{"num_hidden_layers": 9, "hidden_size": 256, "num_attention_heads": 2, "num_key_value_heads": 2, "head_dim": 128, "intermediate_size": 768, "vocab_size": 2048, "hidden_act": "gelu", "norm": "layernorm", "norm_place": "pre", "norm_eps": 1e-05, "positions": "alibi", "qk_norm": false, "attn_scale": 0.0884, "bias": "all", "tie_word_embeddings": true, "parallel_block": false, "init": "normal", "init_std_qkv": 0.0312, "init_std_o": 0.0312, "init_std_up": 0.0312, "init_std_down": 0.0312, "optimizer": "adam_atan2", "learning_rate": 0.00142, "lr_mult_qkv": 0.5, "lr_mult_up": 0.991, "beta1": 0.95, "beta2": 0.98, "lr_head": 0.0072, "warmup_steps": 257, "schedule": "wsd", "decay_fraction": 0.774, "decay_shape": "cos", "final_lr_fraction": 0.1, "batch_tokens": 32768, "max_seq_len": 1024, "doc_mask": true, "train_tokens": 289900000, "max_steps": 8848, "dataset": "wikipedia_en"}
MLP neurons of a small language model. Each row is named by its layer, matrix (up: input weights) and neuron, and shows model dimensions 0-255. Each number is 500 + 25 x the weight over its row's rms, rounded and kept within 0 to 999. Numbers have three digits each.
After each neuron's rows, "fires on" lists the tokens most often at its 100 highest values on Wikipedia text that the model never trained on; "fires after" lists the tokens most often just before its 100 highest values on Wikipedia text that the model never trained on.

L2.up527:460526459469520504504492508517526486528480528460500484545527498519529485505491485504509489505533523531476452514477475541525476440465537479541482483495495450492496495508516486485477535509459484470501515530510464484491483454515513460482553453494502490491492512486446524516490499480512457450508514498491498495492508496496493507470515497482480495507487466503465485524496486538486544479547526472491500518525418473492484541467494531523480501491457505525458482517502508529513479540524480527488470496462510497470489510557503496499503518481483542486538519537499513514509557502516486474516497515510488538500445514464460514510488505500506502426508488506497471480493505477516508521520501532570493477518448486529533495540522523477480524534476490517506520524534480520537493465496503
fires on: "ach", "ur", "ch", "om"
fires after: "te", " Be", " E", " re", " Te", " N"

L2.up476:531511482476491502498500506486515518501509538484452461485518487503503497518477499505460492526520509496498483508429499517456479494505479501518532474528536482507526463496480503485495460551500453470538506529543493479528472528481502479498496493485454457498519512504500536509503499493502473519441533507510472526498486475532479490473527489488483562493533478483478474485489488509546514524531468465518458490512554496483441511500506499512486512518450520560500484545472541494498510550513494516570497500516453481538508524470503527508537483526493553483479481482459492512526479515492490554491484501520501480486500545516502480505481497553485467482461497496459482537487478483487519477499456461518478518497489479508533472516492500461512485514523552523469507539513465477494474533479518
fires on: ".", "y", "S", "ook", "um", "ing"
fires after: ".", "S", " B", "B", " U", "b"

L2.up124:505513510488492467527544472465509502491483498562465476472569536540534464523477465487489517519496504465485523465517491501507515514540489533503534522518475500519453532531473537467495525500501472492486479510491481486547492515489456490480517473499436472534514477495514495486495469511495494485502508512542497512555523468464513462467536499491495492517515508502504498508464457465516471479486485429454514471521485515481572523508480503500489506486478493489464499476468472521540484528501500526489509484505535508485473554519513518484525564466524516481504469481512489508522509471484519451517532478463515481544536504525510522476560507528498470480528447485515509482472491514465531501476494500515483554514517490519482508528475493474452497486504497502509494502512493506516536474523499
fires on: "\n", "/", " /", "="
fires after: "\n", " |"

L6.up505:532552518477470465515502487487497501493491482555504441523525510524516502497506517497486495470514563529503480478506471437439473475541530500542520485508523488512503527500515507503503483468502473515508479476473500459533504515510473499500492513510457493526496527485496530471521438504480500526481476465481488504495485515542505494482541523504491463509514491503482495476487532497462510456489449550489474504493464499454500497478494483465458528487432484487479535509514496510496494506533464476505513506517472478513480457529471523493492527480481501511501468473519540546486504488521531470531485469501524465475510535521520522459521523515546470518444520507512518540517474481502555516527542524497482487503503434463496489505522474452478477537511507520503528500490524490510526493547479
fires on: "ci", "ent", " may", "li", "al", "com"
fires after: "ci", " so", "c", " So", " a"

L2.up97:498528479509480478518507505467497494501466476487492483511569464473511476513503522526504479503531512484556477525536500514520514514493454517508510473525527466470537504502500542491508499524472511437512480488531517501510509483501458474437470487493511479534517566518512482514492482493469487452515482498517449494534519486499523507469481491468473494459470501497472466500492466494514474460503508496533512511509547496500446534496506506526479541527466502519524517508455507542532523499511488451478501507506502506504536509501465502478499537525544491506509489511505503559482488517452459484550521537412495485493501483484500536496485518509496477536480514470515523467497494491455503531510535544530473534506526499455498496489475504499504531476533573526522521484510520520498500518479502
fires on: " |", " ", ";"
fires after: " ", " |"

L6.up3:493488538484480473456483510501510524506559463485471496488490472509480509523474554481486489465515515532545518457464484465519489510509516433504508498494500509538498504517503470522483476487445431519489508471496468492489457520488476500509523488519508476480464503482469558491466486521504488495498502511481499492456520538450478509527558483525502522505525497475502477521457457507484494527492506498477513473470500536448519535482510542490498494447515492502516491531536490525434514521531502520482511499520489511478496486512481508486451449487512486538535486535493499515476453469471483460490507482481485490500484514518530522484546520506517497508506535494475479543484498551496507526545541533535515534522502516462514524511521546533485513499515497488520519492490546521533537471470506
fires on: "b", "l", "o", "cc", "er", " |"
fires after: "s", "o", " P", "us"

L6.up654:519498461479470501493471509507491486464474479500499513510477493484517483495508509529531479474503526483499454535447480519535493532538510521482507511491475508516537516486496516511480477555471517541495484459502504501493517475516467523522540470503528486480507513498571501512473457516490496466519476440479444501496528505505508533491523511491501554501505459465468477479503503510527477464530500484464494551500492510471499519488490520505467521487507493539477532540487484476477446494505546489491478532483473499480542508495465509475543507523503490446515474493538509511516477521450542510459511497458553413502510492452480498515499501543511492509534480479486515488539499542473502538476507551550493519486517521549498464527492496477511507491529480497493512472516482518507547498495498
fires on: "d", "con", "n", "ff"
fires after: " E", "e", " A", " in", "i"

L6.up24:502518508511459488505514513509484499537525445522525483487512514533468468453464464514499478499450567551490487507507512465470503481525548501454502545517516494526521515543491497545531482462503479465464497500506500493509489475527458502541525487466458451542493495509478506501500522557487481536493513493477483538481519514489501481462523499507499508514512472488502488449467513475529535506547472493502511518460478486485488497458547490499505545501460492536471482538534500482452517517505469484486500475474495482464528468526510467496464483518539530491489504472521534516492453496506500481457524488510554491541494488442494496507502532512532519506508526518471493466477466492499505493523481509499509532527531504494481501519488454518456531472525489498508478505534457492503520484546514
fires on: "\n", "-", "=="
fires after: "\n", "-", "s"

L6.up445:509473501536526483491514497491523534511449490511471541510581494494519469535496530482513477518480499569530502504474499503492543466454511508456529550516457472526501510504496470479536472465536467482503514473539492507491491515557483513458531488509516499531514493457476479489440496499552490480513485489474487494529475501469543511481505506497469512474480490472443474498483510530507562491498527461536491476535541492491515495518494506490489500508456481504510486514508502541499497546489490511495503477478501462467533495547461525511482530512508518515507478525479484529476534444484442490449499497514486516525437505505492480495495544490478506485486505526490458485504502495463505480534478469506512503510533509527487462514522497518457525490503511495465502479498517526460529509492528
fires on: "ur", ":", "-", "bor", "er", " are"
fires after: "s", " ", "\n", ".", "th"

L6.up223:500493513503516466479504465563497537511511492525537487490500513472503528538453519507520542492506522560527471475499470483528481530492512495499461520480468474483531456543504512482481467543500468451464548491500472481500537471510438497500507490496498492541546542502484527519525485512480461466482444496469483494474495546508509497469496486524520484507479545481485511447480500486504486502518495503505520502489527483462508490473487486490469532456492507466519482509450476545502531507530521488512518491511529547512490500543460484484510492521498522519502482513523528517476525489519519477485537501504514509543512554510474521482498494474512513496473523505449507549532515503497479485487505535475500499486532516485492487486494485489451487506514555477509450491534533462454509503438546
fires on: " fa", "s", "la", "us", "ra", " |"
fires after: "s", " C", " c", " m", " Ca"

L2.up267:513564485509463522486491512499490506502494492540506530508483525528476455531535512532484537503480536466510428458526522521520517474516463500476502488482490525523501470487493548468482506523488522502516465558491493528506506507491437511499498474498493482474529507487517493505521464489499454516494471485490475518520458488503476487486507530515510505479485495528511466510458540520511483443513543467474458504536522500465481508522519518518536536493482550536516481515537466506513445510507501511458493500509521501531536508504503479545513495511476509476542478460478545535521501499488504484465501525492547498501494478522467469457515486497515473488466467522521485530500499521430507470464486519496499540540508494474502485475500491444485482496535515539477486493519497503460552455480507
fires on: "|", " 2", " 3", " 10", " 19"
fires after: "\n", "|"

L6.up585:504513514514462465440505479493512470532518454525503518481535529494519502538456516493509532493522470522519513477504532532510501464494494514450493514531470504498519498473449497479476492479472494489505519455549517426486489498519525508473485484493494515557489494538554503491471493481479493444518459459507488538534540485501498504477512503509499485472464520478464479450534503543488504499495542470525478497530521505524489503488491515514456471502465539495482497511512481526488506592517507515505467484478525493509572496529484497493493499516476497494514507509494555507514474487496468499518451554453542518486484478503466553466497511526531497507510539533518479519499493469474488485490494510491510513531468518510488523498496500538484519476492513531459493500500502518453518470535499
fires on: "le", " do", "o", "-", "go"
fires after: " ", "e", " to"

L2.up87:518467489497458520503512514490474505487494469513494460479493491554508458496491506533519487489468526535491527490527463498490487466517519507546518525484496454485528442478542498454522506482472465486525500499502519441551450487556479510516489475507534524527518496476514515493469505487526522485518500507528499506522534472474473449442483528486487543482523510528464464507520512499553488483491528512490503511507472504490520500478494538498523506468456480531510473525505499536553509525457487552508504487513522511480474505470532510486503530470482492487502488518513514519500467541468503488524485524527539514527464523501548454422531473539556485485476453492508506492507477501465514512480527503464501522494477508512438489486471536511475533508485515485485507482518511502493515533483515
fires on: "ight", " first", " south", " long", "round", "---|---|---|---|"
fires after: " the", " ", "mm", "-"

L2.up657:527506496516496504506525493498477476487504484510526482489518528519510487510501538473514465513479501455482454461491494495557514493494496547500474481515535498505530529536522524468453462525495552494483473549515441515517466473488466487513503482487540527492455524479514515509495496464505509518570550475502478518530513526472492463499491500490508495531501481499477498487434520421535509462507487490511522534505479451471517500538505482499485471495458534532504473487504475514533525535501510515491493492504506478515543466482475493511519533545536498490520486474502480536517502478467504513486499544458476482484474482520493508457518527494526513492502507508529541551523512485441507504462447487505471537555508483478527506522497507500475514502522537515467488506483504482520535452498537
fires on: "\n"
fires after: "\n"

L6.up268:549513503466523480475547499462537502537481452560504505538494516492482458507498541467481488508514507495497477530487487490539511502542478501498532513471478477457517516496549476507488513518493503488496517501487498484534476512498485510540504496518518471493513532509500481498428523503454505451544487479532516517478488524495475465462449524510473498478516504493454506530535521489485527502520505460515479483489524531486472522514480545505538542546510470549492487515509492497479528509472505466507505564510493515513483534480483490500470462476482534497500524498450502508462493493511504480494476516466498522497455530518501490474496493527470500504542437555470481467506555549477467497468510482521438499493521474543481488487514498507497513474533512499513502515504535481501557484489495
fires on: " P", " B", "O", "t", " At", "ir"
fires after: " |", " P", "th", " ("

L6.up714:473541487518466450439492505482476458522500520547509499508512507476511480467496504511502481483506498526528484513529447510510512507514483518419491523505494518527501485510536518523498529490485528496520514505473483531494516480515480483503492505515466483478488560513466520489480501503505513482493480481535474541470481447517492513481510508503512528449475462472467553503531479539480506464533532498531471494534536547468511517494488464547500466476502477501494463502497528513504528522539554509481517547519527460495526539530451466466490482496498511488496456513506515525496500494467473490465516536447513495552525480501521530498471533480517468491517503481495506468509476482474496546530526487544477514542546483506538500507510502489554497472478505500485512520492552488542500477504506
fires on: "s", "g", " ", "man", "–"
fires after: " ", "re", ".", "ne", " pro", "e"

L6.up243:488523508448434524553474534515501519469495471499488524502486498547513490452487478453514531499502504463519493488481505512497501497513521542492486493484488471512478457482490468480484475509501463489508464531534530534510519481477479478498511502521494475508540485537528463547518497515495483479480477504503449541459519445465484529510495528488504514492486513431475460505490509473492537503509465522467489558457499549488479524495503524508494526505537527535476493537489522466507525478497518505540524516504477501474548493546501498480481509530508515493538482503472490510525499573497514502491464522466485509515495532454439501483524513487510484516485503535496464451520466499509522550512523498534501516583540496464524500496501472499492492483478493487492504478522521483480515497504515
fires on: "o", "co", "la", "n", " co"
fires after: " f", " ", "d", " re", "re"

L6.up645:459523477493498468465522519466462521540487466554479510503496479481459505538505501463482503474461516570523484493494475490490479486526483523495550541532513489491566513472516469494511544480466490467502535516470448517497528521505398495479498491508504500495531492504481514467518490513504506468515484506489529497475481476445521495476461518461519456497530541512501505492504499480521511472536506487504482530514523521476486523517468513500457484481501512500530510507522506538465490516542460519495503497510509479474501482519486505494496563494526490496510521522452494537501519482485498470472521499488505536543478473506540569540517522495519472510501518501506528470461521501488463485455507477511484492532515484486524494528515521475529503458471512491485505468534463470490500511509453
fires on: "ar", "fin", "en", "on", "e", "ten"
fires after: " ", " qu", " h", " 6"

L2.up154:545539510516474490521507492529476526517522492529494492491544537535503468528491482483473516516491519505540452435466505522444497489472476511502487488477515493534471476509509499466536492495491549492489474532504459532532472515518471504521545494473514468491514497480489503534527495531510461500500511449505481497483516514489501481493540500510475500510537486530513478489506508499497542474482528465566468505531499512490499490473529513502526491491502498517474478515488481525531438543507524494458498476501503517480534511486446503521503508538534476485521500525545463528523494460479493525508520509511528493519482479502504459509466516487504495539526472539482514478561497465440496489427517480509489545522531474517536511488547493510430514516474516513504472528529519500456508491477511
fires on: "|", " 4", " 8"
fires after: "\n", "|"

L2.up72:476448518485471501488494472506455465531523515477509458526495459493489506508499513565497493490518462529545494499472485458509521504521448505517475484514482482509540481483475509503489495514505523502503497488466454462502535524492476497454503489477489503514478517510530434505474494518461506480524468527541457469506496507484484517488474487445494481491503502492495471517496516481496455487503522517474491517532466491470500511545486533503570498473529482511465467473479527549492490507527486488529483505483502486482554516506495509505534476526539497509503474535535458508521530489509525486517565534482501560494491481499511509515485500507431524512508475535508497484509477465469497532478482535479499525522523495437554477488517572522458475526506486528523479510509524501483487504501486
fires on: " |", " ", ";", " 15"
fires after: " |", " ", " 15", "ell", " C", " 16"

L6.up474:496506549458421463483480490482466476521530499507494512505525534524518492521452505542495498495481514530506522490487509467502529508503483495488517498517488515536477495447501506450501477491496498447451513505453505481521538458514490487498506482491487493532503480529507485494468499513503520427480483507484503532567529529523486513456490533484489499526515477490463489485490469520458481494475461490509461498513515528525478475445510545530498525521515510524526473511511498504495538527503512487489511518475497496490541468541485498478496483516504503516570485483523508545509470498491472463461452527455538501529479519510497523487539479558526526507487491500468553524462489454504509496492491486442532477500522499495462452483467507480514514463490516479518516484523477508494511512463518
fires on: "le", "li", " do", "l", "vi", "lo"
fires after: " ", " Pro"

L6.up546:486452536487506472493474479452522483527541495454476477528504525513494441464455501504487449444489496521487451430503523484528478496537498519531489504505500516492518510458479512463493458470450454507524539475453493502540517541475486480503520530505472538527517514519513507523511499528495498523505514493499535561540487500499476498481501476448505508496541499518509543507505485493465542485518492440502531518488515501501508467506511507479495506484505497509489492509495522499495480524506502497480487464494485541511556510509508487503515464483475473523488495538483447507519503514466532486490463554493512567547473513535479499514521482518508503460494508492495535479484539508480478501478524487498483543509538505491499457511525509484509529502471462511513491509471503466517571463492489
fires on: "en", "e", "ti", "fa", "/", "vi"
fires after: " ", " E", "-", " An", " Pro"

L2.up345:494491490481494493507546504535456463459478493530505460524528506517496464508492492514514505479527496517514496434513470503503493469485465495493473473520487484522467503536472521478463448519479556506502528502491467470498466498531470476504498499488454481477453546475455513507519515522502481505521488535526460514515489533486483509475487500511550481521500491518487507511498494463495502489515444502553462457532480479510496506537512488504521512497474454536476455500540455553532488532540494466499524471498520481505500482512493493457542497515555543498546484535510515512500507481507530497458505535519527504524487502526510511495505493496500490477480490495520493494502486513478500463455480497483455503542534472512511465581552518503495497516525518504535465510552473502463520491465514
fires on: "\n", " |"
fires after: "\n", " ", " |", "s"

L6.up518:511544529519497443535484492472501512523473449521506503508566475501507474483498552557488501468521475546517508476485496489499501515484509505499500455496498498511521499473491507471523491452453510499510508461526504510499500498522501490497512488496494459496487514449519552492507466513549469486475508460512503479506509518485523510511522471541517506503504498529478476504499469505515515491491496489485498505531557515475469516515531507515481516473468487546492506517487536532517527529492500494463526492517496538487523475536455485471466468537490459492493462469489488539517479497512519492522487546468527506512471507501537496508517581495497515445470521521471450468503455484491471500531463481516486491523543539491494483527533477498535513425484503552530477496528504503465519452478483
fires on: "-", "|", " "
fires after: "\n"

L6.up192:441472547475466482472523500525510550503510503498491489559479579484553477464505515477481510500493494512530497490512532493510528519498510513512549498517512491498491466514502504470472489497460485518487479487505501551504483493534503480483515516482478503493464511511501517512488507471496568483533469465471514499489533501487498464477480536438515499521531485529459495503484537504519501505554453482515514531503518516454514477542510532499542487459509498496467486492519520492517482503528450504503474508503494489484513471473476495459470533453545500476468495494538503510517497489466451446484494502468479514527476475516492489498467494483494476534523497483488526474502501447506522558541509532539483547533470465506467427498499455488489492463485501497516500497506511529494516498497526
fires on: "e", "ed", ":", " to", "line"
fires after: " ", "ne"

L6.up347:480470508490475477518489495513478445514450505510497482503521491502539496488530542468490477493500529530502513530524507481471507508524500557481505464489452446484498538502476498509527452502488520462477534535524521485491518535462524503502469472489504501463487470553448560527510482553496465494546458478498494510507506513473484474511492482495521538509491475513518462516514498512498533468508497466475453497541488529492509461459510485512513513533424488504526517516502505507491467512486437516498541461521466488519500492438498469508490476491482523503483489494477503529519485551509473478488512496542543473505507516514475507487508492513533510510494506547485537521537539490459507476498500518502498505476550487516479474521477488517508446490529519489533469492488537488449501515466527
fires on: "it", "bu", "il", "amp", "ha", "ack"
fires after: " c", " in", " un", " A", " K", " p"

L6.up477:459488509460458453473491512526510496522473461509533527516501564581518543473479514510471504494465491490524549503535482481519477461533545504486470490496467496505489516501509538541505475448502496503480485535485531526500490491532504487509491465479513531517494483509417500530510454481522523448522481520493472513511523503474529485477491533489510493498486472485491506498474485470494491539488523494462522477474484540466519489524491504539507514467535489506475516512481511511528501525489451490547481485526470497489508483482531489471514479490520495465503535499513532530540499546449479469489505520443498500492486501515468514469513530501516463470514483539467529455505465536524502471527491489488533484504497502514468510470495479504494520494537484446531514522508534499535523466476518
fires on: "way", "e", "ed", "f", "a", "t"
fires after: " ", "le", " m", "ri", "gre", "la"

L2.up534:501493503507491492514539520478482484500495491513516476474464508496502452501520510472489526472475504466494492480496509489532494504461476509502532464557501485515511502492508507469458492536472477512509468490500446527516484487488419480515484483493499501543502539498541495478489486515519507504520501454507464519505483473551488485476492462448540522503533488490477491467512531493494500457515495462486497508483497538485521487499472508474502472483515504530464479504491504516493477528515528546500479475503512500498506511517472533515561512569538516499569473482497489547500486489473501497528518535501508517517483502521548542505512510480503549444519458506517525559505489540451483489449424495521472503539491458501547497561513476482492530514526516508468513525520499473487522485506517
fires on: "\n"
fires after: "\n"

L6.up44:492503525552458481458532481541503484493499481515470488497477511512505496510535513503488466484487484549511512448513529476483455521488494548491481537493480429477488462500516474502549520504485480495479484488512452475462497541495488519489471532453487491492470500516472488552495468487530469451497454459510458494467499498483503495490465503502543518506511434494504525512537505549503497537500529487501452474475532520496540515501508525501482501447489528482483537541492499504509494491499516511497502482495514495498474506522465540484452514476463496493505506501551524506524500538532522537443530501517521515533514477512490547487509508493547516495484514515476545462505507511510515477520518571554472463497495488463470481525539501501474530522501507479478497490483458496489521509496501
fires on: "n", "man", "s", "men", "g", "bor"
fires after: " ", " La", " Hu", "le", "ta"

L6.up248:481521503491489476498492513487503527524507486520515493537496495474531502517477533529498467498520530520509497468462489502484435451477504511514516502489515499469528492528452485534581480457440478486495503499526466511526489492528505469503467496493505526469519477516497538531522481530537487479468480480456502530489505444497522482460503446507462513464527510462511487510502474510538502507510449488529469472473504485501511475466489498512445517495522518484492524533493485562503518538480507529515463495499541481491509499471482544511457485498515507494526537525488520510522512496528492496480466503496537507513476529491480522501533526514491466501495434499491520504507470479475498532515496474482492486492495504536479452538551485496431533447499538526507498482523492511550560505491509
fires on: " Ar", "ar", "ter", "and", " c"
fires after: " ", "-", " the", " h"

L6.up759:498514476489488485491478504476479500541509494491514533499503497545516513473543504473472477470523481515555491531454488485493526502506530509457479500476463512510484478467511540493535488484532475457457507509486479489468526497500535499473544456436473488530515515472511489560510532496507493488531494472526433515506483477532503536461507497507527496507486482491497485459470495494490521511527533477464503482509518557485517494488514536492470518505512494535545514508508516499490558548537516582537504500488418501546512510493501483499493495521451530507517496495501521476453524509514484459458501516475520529482493487525500487487511508503478454469480514527497486506507539487519492455482496508502460510521519472499513520483519512497497561456470501503472477533509496470457483464516498
fires on: "sh", "co", " Da", "wa", "la", "ang"
fires after: "s", " S", " ", " f", " L"

L6.up411:499519493481498483503491552488521438491526496502517525512516508510492471501493486531528464460498542493503473502520472482485488502493503484509504484522485493504453471534561501510516495512504477534486525469490462488501492550480494479530491451495491531499532472526494497516477479511520509519541510510537510518503447421524496485478464492486530526497541501502494522512498504542533533428483523463482504477507499474529496507520449546511479509467444517503524507534526494542513442500494482533536483499511510511517477468507449506475539492527513499513499501536451459505510487507438519489483466562517506515506491451464486481501503526522495508459511490487469494512472485496491458505470474527524510468561502466492533521510511456534467524525484488517525513504490538482526515496484527
fires on: "i", "in", "w", "g", "---|---|---|---|"
fires after: " F", " re", "|", " Je", "mp", " Ca"

L6.up580:482511506529477510499477517496490495521455498478494499480524465511464480475460528499511472503540478510572500527527488481499469520474491505533482490538522484473527525487461524498523483517532541509487507493528514472472487535490497513510457486474463440506479506496483558554533483504503451518502516458494491494511489503506476478486513508486510519486494485522530514513500481463517519463535526514536480447495543515502494528493480483519468470467490501504509455536531507506484514521550511475525477466478460505498535481496462444487484480494519485488497469457510519520512487510540478563498538455427506451546477548491522500497533479466502497512540519473515503511514532547444507512498477517508498501523489476538483508537496459457477499488537501500506523484486473487486507508519531
fires on: "ri", "la", "le", "tri", "mo", "ro"
fires after: "e", "y", " Pa", " pro", "va", " ma"

L2.up596:482524519470517481504528496499507502489480495459538517559499515471482515507502484518467493469536488489594440496463491486453480502498440506487517502539498489495524503492520483469541501497488504501540471495538547486482476509508456494469487495496501483497479572515508487476507480531482490477522470476528520489505516499508453464470470496480499504416482482474496526479522461461482476489497472489533514479516478503493459515512463503513501522503527526494533487510480562501494520467529519460481451502490472491487483526493470523506481507531482521504497494504536512556494489490455485513477522550447495518480506480515535487507483540506489474543499489488516504469523495484476510513525500548545490501487537498477541515466500543529504524503494554539525492522506521529503501484481523
fires on: "\n", " |", " —", "%", ";", " 2"
fires after: " |", "0.0"

L6.up416:533544500488485493489463513480495484502476499464504475501531553529527490468461515504468527489495523526485490500497526471475490474504531525504506449530508515510471515487511505504493522466453469479484497502496521514508487520479519514482490514483496478533469492452534486532495492490517506513537518467493521490502531560458481455484499496497511565457475449514472507523527450500488511491541518483552500501514505503502508509461538491515486522514506473548494466553531522537488516486495508522502457493486468483454524524526472460504470527510431504496502464525473553502494483468471452478483488522473518475504470478497499484501544478497478504513487499538527503490540479466489487499546472534481507494504524508552502507494524488470501525545565515536492529507495479458539497476469542
fires on: "at", "le", "re", "op", "ur"
fires after: "e", " The", " the", " Te", "te", " E"

L6.up436:509487438509499506483486493511502477470498454501484465512533524503505478476460558455488513505496495514510506500516466491505551492486511547524509486532489478524470486522511489508523504521488509477444536480465499496501498569560460486507517474465449477502496524480535469461526532529521486514509489452527461495516443512524506493515485524496531539496504531480485472482470444495521502499496519481497520536490510536530469491508467535498531492520487527489542492495485466548467530513502468516510554562482435486514510508501493490484507495497513510524487502515508557523509560506490497492516511484487523518510503479509517463478546501480492494508465524496463504499478494455507497491474509520509474537530501500519480481476527472451477529478460502527481504510527541496480464440516509
fires on: "la", "ra", "s", "ro", "li"
fires after: " C", "c", " d", " st", "s", " c"

L2.up157:485501518520487530504474544478518499485484483504508449496496509499474457458464471497467471506479552507523508518452496498498497510555530504499550534462520514491541482499506531471501480448443500493544443540525532518514464507520490502518503501500473509496486479461522520529462502485499509507484558499521503508503504510490500457502514524512547501495490530514525471480427502498517531506533516506492497528531458500490503492443519520516516491504498517510517502511524519481515487493490501529470460533510478521476493529478521477519498504495465459509475495482545525527500486459464461547517477524499512494486475470521482432441504576557531470517513478477527505520484501507471485558490533493513476530514484468532466482489527488497540482481514503521478520492481487490488522503518501
fires on: "-", "---|---|---|---|", "|"
fires after: "-", "---|---|---|---|", "|", "′", "20"

L2.up696:505532501517473497524495539522525553494457470489543513524499537557508474524508506502472501508492549482519473508478453499495483486480546484483465492447514500521462504521484481506481470517503475476509480510518484498534446522449478490515528482496484490519470522509499495523501496536520539510483521422508464516510529492491454502514523517520515481505525476526525483473527505491516537471537530473493502480502511516505486460513546457499469484489506491460498505498506499485524459500538505468463497495494513476467536528527483464505465463508492503480499503499529490533506482501516515565471492535541502474496498522521476493507461490476553453507477510451485486481495484499503523511501493495564444532533524521530479471518533496456449496519483545517520504479520490515464525466545491
fires on: "\n", "\"", " |", "A"
fires after: ".", " |", "=="

L6.up640:502487494468515499504501518522489480456527485575477468496529502489496475510486500491488515479539535527498493518492515485526522486500490521518533523500564465539516482508526493486491480467459460457480531550481480513510509529527502487514499471470505470549524545552527480440464506540558498480488503514456452487478478481553533543527542500481485521490477546455493526498489506509470496529492519478515493499469509515506499483475519509536511480484477512518465488517479517543515528526474467504509514501486477500499525494528498478495531463538514482484498461512494548529488491476507511464508466500507524545507484497449476493533501509479514544468450492471467506506455484497512512485471510488537507533521445473500501493519516540488497524500473489521499505464498468501447486447496483
fires on: "y", "s", "li", "hi", "ra", "gi"
fires after: "s", " ", "d", " as", "k", "st"

L6.up335:521579535484498454499477512495529508529444509537476498500546521471485450508494507520461509495487523533477493498490507515535486489479488480521498501546482470504490516491486552489535500499489457509499502457530505498526490539509467457499541481513507467515531507517491532521460481504497494484522509477510498528497509470507495521511501477481501448457520487485485435466483473488509496475471496481565509490518535474477517511525496513551474523520516501567448510519446520500501539503504533519476521469513496499478511490476491493482486503519468535476511493494497520543495474473479544467531492543481544535516490528500508518477508515476473504509481529504507440480478523462483482544514468470469480480517468507493514481520496481467443524473520502532525473535519480464484529491469505
fires on: "|", "oc", " ", "op", "ac", "iv"
fires after: "\n", " ", " f", " un"

L6.up151:551527485502474467489539519477498473490471460494504532474528474496514473508508508463508537512464466485461480444478466512525531486528466488528490477516519505466489522542507496523499462561485474452469500494499467486527482463509492485523518499507527454516528552468510500510472522553505504527531499471481470538484485522513542484470517517498482503516497499457468519515463487535509516498541506509455537488464513498507491476488501508496519508505457496524474535515514484484524495540494505486459526481510494496486540472495486479505502512527501501450532455454463520496496522514477492492439521491446555485532478495497506515493490554514485493511496487522500487509564516474490504514456460522532487553490527513525527540515501485487502541480476486518529506497504474503538475443506509
fires on: "\n", "th", "e", "1", "re"
fires after: "\n", " Ar", " G"